Weights of a small transformer language model.
Size: width 512, MLP 1344 SwiGLU, vocabulary 8192, 89.4M parameters.
Architecture: RMSNorm before each block, rotary positions.
Training: a variant of Adam for these matrices, 1605M tokens.
MLP neurons of a small language model. Each row is named by its layer, matrix (gate and up: input weights) and neuron, and shows model dimensions 400-495. Each number is 128 + 24 x the weight over its row's rms, rounded and kept within 0 to 255. Numbers have three digits each. A neuron's up and down rows have the sign that makes its largest values positive.
Before each neuron's rows, "fires on" lists the tokens most often at its 100 highest values on Wikipedia text that the model never trained on. A number after a token or word is its count.

fires on: "r" 22, "al" 13, "os" 7, "u" 7, " also" 7, "ai" 6
L5.gate1164:119130138155141116106137119146107127136118146107183122155180124143153168110113126131165129114112145151124177127067093132129164116143131134124108127154128104136119141142135101126133144162153153118080125120125149166142127093145140107115141097103137142105144091129152156133143113118129109146
L5.up1164:149192136118134123168072124138114126092127122100142157137107132137089111149146113102121128151147143127117098175126143162138125136147167106127143166145107114089132131160130126130124147113132123154142143149130086141129156088130109107052073143120118125145138131150125123110158176111094138123

fires on: " inter" 27, "ter" 9, " Inter" 7, " Super" 6, " Sub" 6
L16.gate659:124136048080131161157147125140139186158153160127086151115122126109133130132152162147130117115129162128123139143165132147132115133144079157122180108125138140100158086126149117097157130070151126110132118027142130103096068130132141097101103107098093139147121140122112093158158145121105122108
L16.up659:098133145118097121176139112144100154178162124090140127115153075138128126106126133142136123136165148115144154216124118142109147142134152148122142151130114135113186154131125180102154151137138108096108144109163101114110088152115173125109145120142131163097106124078178141100158110137170142146

fires on: "al" 17, "ab" 16, "aj" 7, "ib" 7, "-n" 7, "und" 7
L7.gate1262:139115143126122139146118130097071102129142149123164146134128104137175129144136121162138107116139122087128158159115134119181144127161155127137078135100168142155145129124149100139111180124113115113162094112152128145154095124167118105143148132117145124167099134115160121130140143140084108112
L7.up1262:123136166104206148092113133131132101139154118082128147118119136161149098162147134130147104142146101081140141130157101098102103136104115115143129147110151137079166110151144110103111145128165133130117108083169139077128114111103141127114160154136097092123098175139104121120135085095116112119

fires on: "ors" 50, "omen" 7, " Fall" 7, " Summer" 6, "ination" 5
L2.gate1014:122116122135078087119107146127111123100127182158160091144111117119157183183143142128111136164131095143137102098117159103137100131163147141103132130138168159136142123131141127151125165116126118104138163125135110129187154140101095118128117092136129108148127111128127151135132128086193110134
L2.up1014:161136150127144182162144175143134119119097103128145173111120122115145144185158103092164123160117115109115116094192089162093142158139125127147136134106146167138183133100116124097133143130160129123172099114109120115141093109088087134126114130175139116142123104120102100185120121152147100142

fires on: "os" 32, "al" 7, "ium" 6, "in" 6, "ys" 5
L7.gate1261:111127130123122125141127159096125139128163151147136121126165110123127161123140155145115083090135137147103112130182123126135138124132138130144168116128116133201173103179134115138123151108127129115194118142157123120122122125131133135186106112132102149147150094091134134116110121131113123189
L7.up1261:112168154168109133141141132138150128170123167130127137088165152117113109168121115164108133129145163117166105076155125111157114130113121090114114157134106142147137121163155143091130107118132143155147092123146167134165101191106129119125112109132124138125132106108114134157100118175102141150

fires on: "ay" 70, "ph" 25
L2.gate620:148121136146134119120164151176152170105128169098109139166088110147105123139151110103093107156117093114160177107084138127123128120097115135107098146106179122105125112100121132095126116109133163117137170157155133139133139151129138142142160131136152156130071151104134119097120122122084198135
L2.up620:130099137159089137094157125116163103120145094097131131096077103095106102116147161138111094079149149144101189143104127112152124133167111160134140149144125112109134112126157129156136113111128066187119097132102111102146142127115146127130087154091160121144137113107137152120100170151156147092

fires on: " War" 38, " born" 15, "cess" 8, " cap" 7, " Good" 6, "der" 6
L2.gate680:114134102149129112121168100094138100148104123113154126153145173100119135131143113111135096148169115148113094096107133108148100148142138106113102128147135129149142084130112107165112143158126105186188150147118104163150116138142123103072123143121103100113171179125100134133137162121118125127
L2.up680:116146127132132138136135154129112113164123087120149122137098095152101112079143120125125106134113114156082117116123155159133120159140112126109132181138100141102091140170131115137113126123148147161137148120117106110131123131122154110104127123182064155178161116118072148102104101151122160126

fires on: "op" 16, " electric" 11, " Department" 10, "u" 8, "ational" 7
L7.gate451:101101128123111164156081152118073124101107142098151117143105098123130124119110122152132103113146150156088141157176150156101160171127164115097135105119104107109107138109171147095138101103106100119166133121095158145178069130152110118148154129169102132119161115112105157104119134129144123111
L7.up451:141125162136127151165116158121142163115143157130116118140071117165153110125111157139178097096094160167098166133146113130137107145135109080149119119094167129159155105127121170128097137094155131121135155115095163170108184157153135166151124131121161106085191110082128110137115140099115140119

fires on: " 27" 15, "ih" 14, " what" 13, " half" 10, " 25" 8
L2.gate402:137159125103114112082130155104136127114117084128109142133147122158145083120113149121154118107109099136096136118141116138117141163127133150127142125111162132122159128073128123125135108104149131063127106117116127128144150103132105143136138157168118119098080110097136128136091121116156112102
L2.up402:158189134095152128116154105135125153128156085092097118114137140153147094122109123140118096104158105103139105138100140158131143127115118152131129140102124170144165125103113107120136103132122111141101145091122169137141115103105100167167110173149151144152126114126153144148121123118144130103

fires on: "H" 25, "-H" 12, "T" 9, "-h" 9, "==T" 7, " \"T" 7
L5.gate1099:094155111128093111167132139100103130132116134129132151117110109128140175148128136166107153105163166089140127106105114096109111128104107153131130119089157141146148136149134179109118151157111102105136093120105147144139128122145139133146146201135098178094123122116126157106134129083102137106
L5.up1099:109078104117103114153120126067128144103098158114141145153136129150109156110127134174146090111152125116100115098115128115115122131128153153128139147114125143142103126126129135126056087136132098125112178153135124156157100133147117094151146107107124128079104130097105092098141150107122143134

fires on: "b" 28, "od" 7, "m" 6, "ed" 5, " is" 5
L14.gate303:147177160151117122160127158130071139154146116118158115146122150135128142063126101124141138123141162155141155140083134135118135135167115113154134117135102141109111170136088135157131149127170138184099113156147147098136120138112101124165141130150115144159124089119169110133132140112144124161
L14.up303:156136116120126170127139150114168127162169061108139171117184134119099131102082128110129098083095118120121128120148111104137148104160130151138128128111127155094131091146138124141140089097141110121115081153128103103100159149165095109110148103152152157133129154134151138151139105088120098153

fires on: "w" 16, "emb" 14, "ck" 13, "==C" 13, "light" 11, " Canadian" 9
L2.gate1226:102114174094170101146115128121179131145084122128134150107104120105133126123133176139084147130137136143133146143123123127099151133139119175100102137140100123123166105146137081138105138148124125109096131121130089094070127141095145131129157114157118134100133131155150115131128122141093067118
L2.up1226:150149193137128126155178136147165157160129138129167112102101118139157121129111131094127111095127179159114151112095138136147091144132138135141104177087157129104134136130115105129117134086106145153109141121128080127127162112142142132165091120116143129123131149141180093133132106152095095102

fires on: " so" 16, " appeared" 13, " see" 10, " name" 9, "je" 7, " Young" 7
L2.gate584:097134128093086143138131125166100118135091092112149152129102152128136120172156113134115133147123147175130090121142107111123127124083081159128097132135123128135095164154094149094135119153151122126108125109133175138193131185098136128120128182104151091129110100128070132140154110167106163139
L2.up584:091110130143106101132139149140125128133064116155166148115114111114090150164131183134124158125138172160164121133150094146091154118130094188126092129123136130064128115108140123121169170139168129132100133141142157104181110163123132126158118177114136077088124102167103109112125079148134140127

fires on: " dis" 16, "m" 15, "==" 11, "am" 8, "b" 5, " addition" 4
L16.gate901:079139151140129071082133158079136149121145124161164152130144116085146112137154146134126110132139125169116153125102162155111128094136137159148108098139118132074140132134101165143163128138128127147126118090131137116134115129106122132138145159153127112170149111139092163108116124149153174086
L16.up901:106155155128117112103129154139143145138133134115141113137133136110148090093134099127142142090090134140133103130159115123125147090123176163141135135125126205143152144105113122126154106118159071130128135160175110104128113152179103106120137096057111154155140126130121159130150114124110148127

fires on: "9." 16, "3." 14, "o." 13, "6." 12, "1." 10, "2." 8
L5.gate1291:121124149126125089120148109101088122128158130108114154124126113119136095144175159131116116104110138148178107140122138134121130105116088138113111094141184141118132096163125116140113094137111093115134168087100110141134082079136148150111124102063129047116146136085175147107136153164144169156
L5.up1291:131110166136139068143156102135124141177120149141110134147118098130133132141132127107122108137127112135124135136131125145104133112097146170097149098088138114091109128136166106145084147073154109113121109132115121111111123110127098137088129091106155127122154078151111166129143132128152086150

fires on: "ut" 15, "er" 10, "erb" 7, "ara" 7, "ul" 6, "ran" 5
L5.gate300:147133079153119121093135131161131135196152112105129126079152097149156108131149100121083103077124129152161131133091108124112170101091130133145126115141149097100120129112118128134144099118180160066132142126116138137123159139117121142122148098159143133113123106104101134173157126156092121131
L5.up300:076104103147122107168142107111094106145128128102158096149136128120125119086111118134130131109159173153157139178123143145132101147141119114148132172137123081160123151126110144091171108152099164123165125124116110132165110123155118123147084131131113128144142149123128138146148129112136131185

fires on: " Th" 39, " th" 29, "Th" 12, "th" 4
L5.gate424:130126160101133118100092106128117087112131136136134129146111171119156097097136175154163097080150171120123114106125142115114139118118119166137123083110133161117144090161092105140133139139135086111105096087122105126100144103151110098145093144166098131098103121145115130119134147124116126120
L5.up424:148102159128135133094164124150095122159134130139120147124091145127161154124161179168121126156143056122108138078104147081117126158075155159103100173109109153078113149128187146139123156079117135118131113055099119126140141104094119100156116140129132137093128165155166143126138124123113126129

fires on: " part" 20, "at" 7, "l" 7, "ick" 6, "is" 6, " act" 5
L16.gate892:122163136121131175136144099179096140125123131163151141075122094153144122128118120134145138112136107079165101137091147085086122146154125090142117139114152159110122127120170158093194114180126172158130135113114104164101123137155132164116142155145108075134159149136125083149138162098116110147
L16.up892:090173157101162126124139134147098190129115105109132126125102147121143086141107131141130112153104136148104146110107140184125118144127127130144111131182154165127117135116156120118130155107102106181158149102122152129106135144135079136162142104154110133085126167203077112145134150131107102072

fires on: " be" 28, " Inc" 8, "odes" 7, "rum" 6, " stream" 6
L2.gate483:119116086151128111157158096163175133124106147146136135146171129110144130147110157108118117131151132153164119142141140125115116091128116133137132122151146164159136180143120115149156160121120126111154162104149167122121167144130139146134151100149091073154158136148115111097127135157137134150
L2.up483:105105121127179138123125106113131133124146140089175108133140190140117151143123136114110135150118087175166087146103167178121124130133108104112093097124105145128113122122083095145141149139130063193121134112135102152151139142131124144108126087134098156131153130086163108093142126116129135137

fires on: "9." 16, "an." 9, "8." 8, " year." 7, " season." 7, "2." 6
L5.gate846:129107119102113117121128125097117089132133108166146113124153128091158110079153130148140089111104105158197131160106124110076103096157120156132130107121139100131144115145132145151106144154104124125148125098119091094158124130106068114163109140107148072139103092087140129116100132123074185097
L5.up846:133089145121136140120156124105136093147125148115152123173107144087158107098122118115145120141098119105144155162117137144119138101105129137099108106125097123104128170089146116114105112124074110136055131094134147153151100118131107098133160125134078134158127072176135134093168070125154129146

fires on: "ay" 16, "ro" 12, "is" 10, "os" 6, "ts" 6
L5.gate791:101136147146136126156137176130173180121111128159118118117128134145128124092158088143085106137115108133124151111110153147127097115169092145146160133134152119112145134094109129134124177139101173127143111075146132123112127125143140114121109095113117110125123134088106116114082160123096142122
L5.up791:113113123160147121117142138058120121098133131177154134146104101126147106109151127123136157095140172082153089080158069150139129089149141155131139101116128117136130075085159140153143135108105109137077141129140131096134111122139131102117123161129136104140138149096129139108140132113160133163

fires on: " up" 16, " down" 11, " Center" 10, "p" 9, "us" 9, " 3." 5
L14.gate745:124120107134147137201113116087111160123091134125120146119139133105082121129129126125119146126145150143122129117150169129099129119128110147083078184158133104135114094100146113132112118127129147112109122188151126138095136189149132158145150130110145126119124121147123164129133168093145109167
L14.up745:115135129106111136128081123122140114093112129100142130126122147142113113125146119102097125108130129104156144116123128093145149140161177134093146102157142086151056111137122147142062097141095169145138116119123123088155100086130116114073094117108133124156152116118144149099151132116112137128

fires on: "al" 10, " put" 10, "oin" 9, " rest" 8, "season" 7, "ax" 6
L14.gate383:106107151096113129118127117145108138105121127143137149104156138122118146125096102149132104145093107159124152109113174135127128077131130133123158151161118157136115122088069065150105190111114156154126161112144122108122136116123094105147111166126118141106121148138117109141163144136113128125
L14.up383:151134150139112105131127091144102132144093155143095126128123173110130122111096098133136137146118130099133149125178132134096101135164084146112178149134121166127089134105098088175110165111123106110132110109116154154167114094116163128144131153132132114111125123168108101118132101145126114132

fires on: "oy" 16, "red" 14, "ellow" 6, "agh" 5, "re" 5, "el" 4
L7.gate1035:116112112130159112168119132116103137141124102137127120144172119120104134134110173177117122137104138130152127134165133130108098113119142123146172124141154082135154087175154107113124161067137094125126092146134127141118149187157159156184133152128165140130170121096131095120110116106102136127
L7.up1035:082150129119163151140148137135124148140121083138159113133128129133152077121130109138158155139129141099124183095103145105144134109148152136133137115101116127074140121055119127161112145161124134126136108153122169132135139117115122125147130118133092102150084170165127121111157142127129137105

fires on: " many" 20, "ens" 18, "est" 8, "ured" 6, "ay" 6, "ax" 6
L5.gate1007:120179108133092107137169111161130145103101131121132150130128099088180133156108148130134148096075123121122097167125120093107156143154141130119117139143127132098124086145142144113112107131114116149146120130147056063103177124121136133123130090133118117152092107154117091152105116139116165138
L5.up1007:112143101141124137146092146161099166147134154201145125102106077118164127119098079130098153145114124166113130156132132102151088126123187146148089142128130126108122103157133103143134127141118152109121104130173158109098152126090148156129101052118085153138099146144129101144087090152131166122

fires on: "p" 55, "ps" 10, "que" 9, " listed" 6, " protect" 6
L2.gate849:164141117113142142135157148095166153188124122189126104113150105108134131120109113159142152154076126162127093127136111159095188114126115129155094119163123113123130112124153097095117117142134161095110157120109122126156123116108152151130162118118150127143120138069131143113138127115091112107
L2.up849:093175195128120135161127144111102195124131108159106149144131104128092078125140107119114085099095098151124132102124125123104140183103160140111109151136100101180156094149151164164115144125121146122129107137137160130098100121131158162117118091123120124123124179086171120110105127150084149095

fires on: " pre" 22, " inter" 20, " arr" 8, " Inter" 7, "ters" 7
L5.gate260:123125108115144121151163154112152134112129145134140120172131156098151114145153143202090112151135112120138145121099176128085121118130093150108132121140100143106143105093100106147113148117140146128114150112104116129125117156113124141111097130140150118134127134080162086142193095133105117145
L5.up260:157174114117136122108153107139158127084138100069136121143165113131123102155105134118121112113142125089152102141144132148095104120117173152155154121139097148152120097117119104121146097090169124117135127146146136112085111180168117116123151140123118129116154189090136118111132107139157124133

fires on: " g" 37, " well" 22, "board" 10, "ony" 8, "ipe" 5, " Gre" 5
L2.gate636:121119163116145146132098139187127120114119114103150175115153147124075119108153125139123160150125124149107116138117113155135149122172105119146153086135136084114132109110136152144125118154100150134127106099122084162113187097111132109166109106146129133120168117129127171129117124121134085146
L2.up636:142128162150144105171144130122144112126094113136168171125105135135076102109136113089139163120133115117149150119151096148158167139145148110121137143113147090161107114131149142163138130157133151104112113127113137118156112097108081100181134136139124131147121078124078113130152135141124163189

fires on: " $" 26, "ab" 6, "re" 6, "a" 6, "het" 6
L5.gate1247:140131081147127104161132143088138170099142117122120168152114125121123127109199159160156117117106121157123097162155107196118074123092123159144163118138120116142118143093063157146150168122151118093159119132129095168144139154099114123113119136102179131082159135140172072120139141124137108147
L5.up1247:153153134109146148114130116127146163120102129126143164150108125130161168167130098148144115143124139156142152121142144115135092167159108080093154070158154105113143171121131138171162155156124111168158157127150175136135150120120126117135122140113090136091137140148131083103133093089111121145

fires on: "if" 12, "f" 12, "om" 8, "ad" 8, "n" 7, "p" 7
L14.gate186:119120129132141142146151133110131125136137141130152124116100124117098164138165135118113109109132144122163094176139090099115090118090136153125122111162171182106128114115143170140108139147116106105107135102122090137136078114154116177108077154081165105153155149133169119137139111136124113126
L14.up186:069139108154101109134145157154125157144120146102121154125098088122162133105105122159126143149152169172106112141143123192136168137113143156133133120138154127160150131089154140125100093157132071091132140154137120157114095126143161133131112070133136128125166146099102107107088106120120136180

fires on: "red" 15, "ul" 12, "is" 10, "ran" 6, "le" 6, "ard" 5
L5.gate1272:117122180101108104168130130130119155136132131161163093091092127159135144117114158101089148120176173119134167126123122130132099158116121136120103103166107125140132141136094142098096142128143159059138136128105118142096129149147141128122167135112147134147129117100135150164164091137126148101
L5.up1272:098082088080123126144090141117117157124111155049148121129163119126120120125153133130114147110138109148110106159132132127125088155113127156164140148124097103112129140102116108150107154115165105127145153139117120095122143114132114123168152135118124133104127155104142150137086088121145138130

fires on: "ith" 14, "ä" 12, "icles" 8, "ified" 8, "itch" 8
L2.gate436:082088158118072076116153156126131164180140107137110121129159127137133142148126111077131144082132098127146135143133115134077109128098113134139148101156087099117152093142127124097127177167141122164142125113191133139096153129133086137134114180110106144134122148150124113133139147088131161127
L2.up436:119102110111152116118135135109107130153125078129122136132118103160157146148148111099124105134105119139095117084140135126106129119104142141154084098120101115177155116135135135114137119155119151118151133158153125110139102130095125138166120172148136160141153166101100058135122158098146108154

fires on: "ud" 16, " either" 10, "eb" 8, "z" 8, "el" 7, "e" 6
L7.gate1059:084162107076119095119106131139093136102112111087109099148119107134141139193143124160142122084110095131140122130115092146087136096147125111184172157127133137109113124108106139132112153124137112116123157120137088087136147122135165146149142122113108123138137115078094123080140141128119150098
L7.up1059:140124137118114130125112152159145200196162120146199089107150143099175115161152142130110128136148107159132125153123119132141170112162163114140119166141102091112167117129130134105142136072099156134124120113132110114147155092097144142168153155090153074122131101123133126118159159148104106132

fires on: "ree" 22, " Tom" 20, "end" 12, " AS" 9, " covered" 6
L2.gate1021:118087144095107119112144151140138145115132184134127118162154091056128128156129146136102115140126163118159147112091138155109129116132135155140150192116125096108168169130095102111154169135123102083127124132112137128125145127140109163123147153150128128117129101126138123116166142152123156118
L2.up1021:132128146109112150139115156145160132145161142124088141099158154158144123122131161112129173139097078134090132125098166093136127195115135134114125115160103139127099114135110156178119080156134154090118126133094091104133118181153157121104096153164121129108148116107144131106119145160112154139

fires on: " Red" 24, "red" 17, "ay" 6, "ellow" 5, " lead" 5
L7.gate307:082133107122156120161143136138116156155108125147105098117145135142134111116123136146104166119121134125126169096165113153148127155103177100190128142172136097153090135164120133113106151132125141058130113129109152160119144135133128175148153134121119116179135151103147096113116150192093128132
L7.up307:100163094106142144137132123121122144105137074146116105145149122169135085103137166116121168166146098119137088134132124140153099115119110102165149137126137116112142171113143185124121132089117125130138114118102137124136149170156099154166094084125160090127126131152139124146083110135111159139

fires on: "r" 20, " held" 16, "rin" 5, "ism" 5, " received" 5
L5.gate463:121086108095146110119077179112092074121115139147130153114136140137154135107111125144126145087149148129106058120107107127164113157142128114131107132106110116149113095124128096113166125110133118154086137131144128164088094129111123103121120105181133102105129131144108151133125077161142126157
L5.up463:116125146137148131120112138112142151084127147139134192104147129172168196138096083144143132146155148166115163162088177121132139120147126129109115099146099138127142128110112110056167131160117141134154114138147150122143078117104110076142147082153127150117114180111141119111123132103136102128

fires on: " well" 23, " co" 20, "ay" 6, " poor" 5, "uro" 4
L7.gate167:112119127132153135138079149105146144144148129084115157156108138123114115131140119151101095095126074090120146176099129116125141140134157193170120118090137101082112163127083120158123140122136156140131144157092130134096121181127110114158096149102132190143150153121148150081136094102102145085
L7.up167:097159116117106155141131122120130135153108135145112109103119106113147150101121125113109139111140138115129154090134079183099166111153139122111124179122095132095125153160116111150115115128128130128138137115127074119142145154160104138104130150127148082110145112106175104110103107152163150087

fires on: "ov" 70, "ater" 24
L2.gate552:134101147102101117157092138153128140128111168125086102100131133130126177134129117158177120138111129159135152179072125149142160071119061177129123108089097173171153108094120118116134152141138159107134142123136090147113130113076137134137120178124130128152077116130130122163155149116157183107
L2.up552:101076127092089113138144127133090131171180142116100117114130149124134125130127132137150055136154132135165138153124127147094175108185144135094137083156112102111155104160120115144132168125128160135134130119121166108145160151135099140151153138112126097120151066095109098115104160134136142071

fires on: "I" 13, " RUS" 12, "ES" 11, "N" 9, "ER" 7, " de" 7
L14.gate626:113124123137115110126099157104122134098138110110116088119134116145140127105131129126113122137118116172154143065079178141145127128085112118161129155132177125144148109142101170156134142134143110169130137099143148158169106140119126129092139075148103103137166168133136098128159102121144122155
L14.up626:142109142118132137122104126140101120152124159104118155127183145154116121130136145149127154081111157172102110128101152135158119133124106135086136087146126135122121132140111114135116158121125136115126118121111145120096114138153136135140139097090157147171148102131115127134140132123123108115

fires on: "ul" 96
L2.gate1254:117109105131125113108108149099132128131114143120130129108160195151116165140169146155082134091139144139130102134121139157094074070170145179065142119158110164153118143123089114081140150119173141158085163160122140115107103157130117109152112126154154135148129108140133132096141144109132166154
L2.up1254:113131111133101136140192144070144085146128154103138148131132109120109160091104164135118114088103129113129144133105116132140101124108122097138087153114158109120149157180156109152087107143107144101138142125107128130130142140108136158126087104151154163075097149138124161164130152115187182118

fires on: "o" 23, "ings" 8, "os" 8, "or" 5, "ays" 4, "ey" 4
L5.gate212:122147155139104146103158132098181098121099119133102098164152159132095128085114146090162154144118131125137141081139204106145134134146087091139148139153154143101097157140109127065157101103102135095094150099099109134153156128114199122119157103101173104098127127175134094130106140170127098149
L5.up212:146116202091051096131156159116134106132101052148146149141121139125129122120112099123148115137131123118123122098155148119110101163099113122105133118115134150118082160168125138103158087109129144117081107107150137151134192125089110150121146149076129112117161156132093164139113118150154080116

fires on: "one" 33, "ically" 10, "ific" 9, "ulty" 8, " Head" 7
L2.gate5:125121114129158114165139154122130100123108144132103084124127142158110085100152121132091105099101113151137109118157121120113140072160153091158130131084120094119124133109160100133174127101100092128145142133107093145141129132109118104093139113115106084135173142092162125185114120085114131120
L2.up5:113074122142141142165110118162120163146117111124137130115087098147119098111154135101099144101123140154135137119129145144120143128107091137147170126137104102112108106127168122140106128120130116147148161122127124149085111122128112154075116148084100122139150162121139124149098119098150122127

fires on: " of" 22, " Preceded" 6, " Middle" 6, "ault" 6, " for" 5, " Best" 5
L7.gate831:080130122137104118123115140113139140089112107155110167169132089115113150120163137157134101132151083079164123117128162138125117149084132148155113147128094130155131102153157108112130142114140111080121077116116090107136104117122094124124114099120091105136139137105140175156132171157181103098
L7.up831:113094125152116149121112159153158140116102130103146134108077115158087186136079133116150128132132107113097131135102139145133107154103147120132122069087148147114156136153108136115100134112130145098130146130120144124148129138141147153151145069111093153148169141137126084094157157130104131108

fires on: "u" 18, " Abd" 12, " Ab" 9, "d" 7, "s" 5, "os" 5
L14.gate105:124123132109156120139181131070118109109113109144127178139103119109158164091126099155120128134112111160120189150122112112141117123129080120119118052157116106136146125138179100095149157090170136140097100155143139112133117126093102163092136134167139138154156106107126123163124162127084161101
L14.up105:170172159092165146151124125150109096081201132099114122149134144147115143111120110100097137106112143150123126115135125134160133114172125105107109137108137105113086115148124136121121141111147144117163134109087168102139165116165139141151073104137123111150138105111099083134118158152095133158

fires on: "iss" 21, "ward" 13, " both" 12, "ens" 9, " Robert" 7, " district" 6
L2.gate254:113112125119136142150127174166119115102140159074104067112050140139143098110121128126114143147095129135144114139140135078139154128104116138112070155103095133131133160140114106104080152149109098127112141095187114125158101129126120110130131161134148108108142095146145169153139149118093145119
L2.up254:145101147091146145151177094129155166150143127149119072113107088118128144121136120131148105137128116082154128087131143131132119160135136108122085117155139125134114100133155087120106112119104114122137156125119120139095104157117091148120138098143153114143087105123070099122180070142087142111

fires on: " Gu" 22, " Th" 15, " th" 13, " Sh" 10, " Sch" 10, " gu" 8
L7.gate1078:162129137148125100122160092103152104116132061121145130150107140096128094056120132160143120126172118089119129132152150140103128144072097135148139113123147132156103142129106138127128122147150085173131114108150105122115108147135146112121176124157117141123147124127133153133149125114154134075
L7.up1078:137134130137106108131177101109128140095132074170186117130097127141116133101119125152172120129201074081132117119159105156113146152099111152115140167130116117143113171122113118139140143157119094102124088122123139120127149135146101090142188141160129140128141159123139158117159132120136120088

fires on: " R" 15, " Sm" 13, "ish" 8, " Sl" 6, " Dr" 6, " RS" 6
L5.gate364:129133095133126138090125145100128137163089091112191120132153138134110106083129134151121118144149156136146122148105152112153149184151119185149143134129139133099106134114132149122113121124142118143127151141115157135142127127139142072110145149108080110137186133144101173136084124118128119092
L5.up364:149156121162083129113144113109098159212158134120129094117127097134103092100152137139107136120120142134134132145111143198090103147130094110155147133080149157110165148091121124106134126153149162086089124112165095121119146115114131097120109148139103116168140154136124152141107153117069108123

fires on: "ors" 37, "-m" 18, " Green" 17, " folk" 10, "its" 5
L2.gate786:110154124066107107140160087152139121111141135154121082156142138083124115127153117145146140112173127172193162097143132128095139129124162138139133132071168173150151123121135078107165122108115113126124108114127113160130113146135074132122118131184146122132129141135166112138140123119126127105
L2.up786:111108138110124144089147084133130115158131146150146109161102117101115132122133151127170153135120132146174140094133117114161135123085127115113099106139146177125122125133116136121126113088117079136130055090139082120109131148124086122147105117149162144113105143154127128151095131140160133130

fires on: " there" 21, "le" 14, " place" 10, " There" 9, "L" 6
L16.gate297:121162137157139100094091104129131148147148091130131097098117144141160136140110121128161105135114158142098165105108112141123127108099134117100115133149121161088118142089084119111144147143091149155137161149126108108158115122132154122146136120114113157133098133093136106076121137128143187112
L16.up297:144121137108156122144128115110146108140163140119092093123097091097118134163114089098154112164122126143127131121136120110133073123140124132070127127115142128072076124120103204146159119170129103121169114140157137127170131131109139126112137160156141163162097155106146154116124158127066144140

fires on: "|" 19, "ac" 14, "\n" 13, "us" 10, "-" 7
L14.gate187:087156139126113165119131115134053134121113146115142114129146146138142102141105112097095097097152160093149132140130156172112139131139161152151083089136140127141076075132125124143127117156111153168094142114110102142121117115123140131144153173123175150086131149113093138129102138098178145160
L14.up187:076104120113140130084158105101105131120130124103126146142107097154108113148127117174088115086091136165130129124141146111129130134116176130131101116111097136151132138120105167139152123126106131154155102136066157096117134120160135132114145157161145152116130111117095137139123124110134163092

fires on: "uk" 16, "ud" 14, "ul" 8, "ber" 6, "enc" 5, "est" 5
L7.gate829:138115106142160112075141113126128111147149137135122122124157155115120132134133130166129129121141199123167151142122133155120090128157125142123102127148173116086101103102107154096130130118147095115090174157112107135111110132154107135155142208134121183124166129115078099086123124157110126135
L7.up829:143136161126120140140113097104135139165121161137137131123105108146170136124137139131100133145102183112163101155116128173165076140113123103140080155075131120122143131152147124143123120150151069136141130116128142114128114140158119137131098111134183126130146082127110181104115093168130132145

fires on: "ine" 25, " Court" 13, " Inc" 8, "ih" 7, "ins" 7, " 27" 6
L2.gate1318:122154162092136138103115120122150117113150082147093133119175150117149124119122132154156113113120134109120163118133116121132119161132126122136134152127124151141159118083121098103150094129132116124118176115132157144139136108144120135184136157185170146124124134113121138148097096118149124133
L2.up1318:134178113108139114099149140132124139115150072113106137117134130203142094112107159158105121077148106121134116103114119157084153130108129105125122107115129135128160080067136088117101112108167118104142097130087122136153119106102098124150096178159131140150130077107132141158110124124154148096

fires on: "ath" 30, "ul" 19, "enth" 8, " alleged" 5, " acqu" 5
L2.gate312:150179133185106141203116108132110139116109094079158110082183101146135094138141127116113110111110132139168107100112091163121108130116115109111099133159102120129139109086170161142150142157131110120109156144159104123137099109144136142117134161102133132134123133113126153123111137166152112112
L2.up312:108162148112141139100144153150116154162156118139118134096117118103155075088140137100131120142121134161148113134154151143117176149103098111148116110125133097116154143084104119170160098142099115172129101100148122162132107166152109102141112131091114151133095106175103139133185141092136127163

fires on: "inal" 23, " moved" 18, "mit" 11, "ney" 8
L2.gate1133:151127106131097104137110115113093093113148129162170111109107153134147125096117092128127111163137106170109155113120167095106142131149136143092116155127156104114152136132118146146138147126130169123141148169146102154153135102185133112130140122150119152143170142107114141164117130153138139110
L2.up1133:122147128171137115108124142084132089108119115137123116117124110139151109157126101136165118138148140137191153141106124141083134127114107125095136136121146108172118143126130090101131144179171081156152123110164116139131136145152116114117112098098124167111150124114102119125130190132112105099

fires on: "ish" 22, "ash" 16, "ents" 14, " critic" 13, "it" 10, " point" 8
L2.gate366:147110111136099140159118119138124130128118139107131132139116139140156143111117144106128131141125128090113156126112155136136132124148175140129153104098152147098084132115129153141159154126182156113140158118108126085140103145156145148117135117114159137108152116125086132116155140100171112102
L2.up366:099164092135115111178123121126169152092156151134148154120112160126146104113128105122100141158169082116141163094137096104121155093115130129106150098146138159116142139140138140111150129141128112114137100113134124129134155146148165128160134100171134119087118117121123137166080119148146131158

fires on: " Gl" 34, "idd" 10, " gl" 9, " Ant" 7
L5.gate590:115111081146140098133139125171126114122145122112129172136139176148158115136129103114143114148128153152159124145101132137157122137132155114109100068127152132168154082115128125128162132154107176130119146142129146102147124135131150117129104120128123122101158076125172114153099134122131135093
L5.up590:157085101113124080133134105125105154136146142159169117134143130121135126128141159168139162123132125124113121130098156164155157160171148109165122092110118128116134148122085125132158153114126133085104144111101132095105126137116129147158124121130182140064089153124145162163106158161118125065

fires on: " band" 29, " name" 26, "|---|---|---|---|---|---|---|" 8, " No." 6, "|---|---|---|" 5, " Ser" 5
L2.gate703:132095087108116106157173101123129160129145123154121134107150148145144085110145111130143123147148137161117123105112148135118100110104134161132137135153131149118123149151140075095114111064102117104102132135129079138085136104122113123095148085142115076110111119157177137117134085132090096116
L2.up703:135101124134149185151107078150137125132095102133128159119091124095108159150136111152100126123119108137127134112156119126096086153107100162112129124090098131136142098130130139082146133141096152150130144105136135102188142107130134098140121129161103159111098170113149136140147133177152120154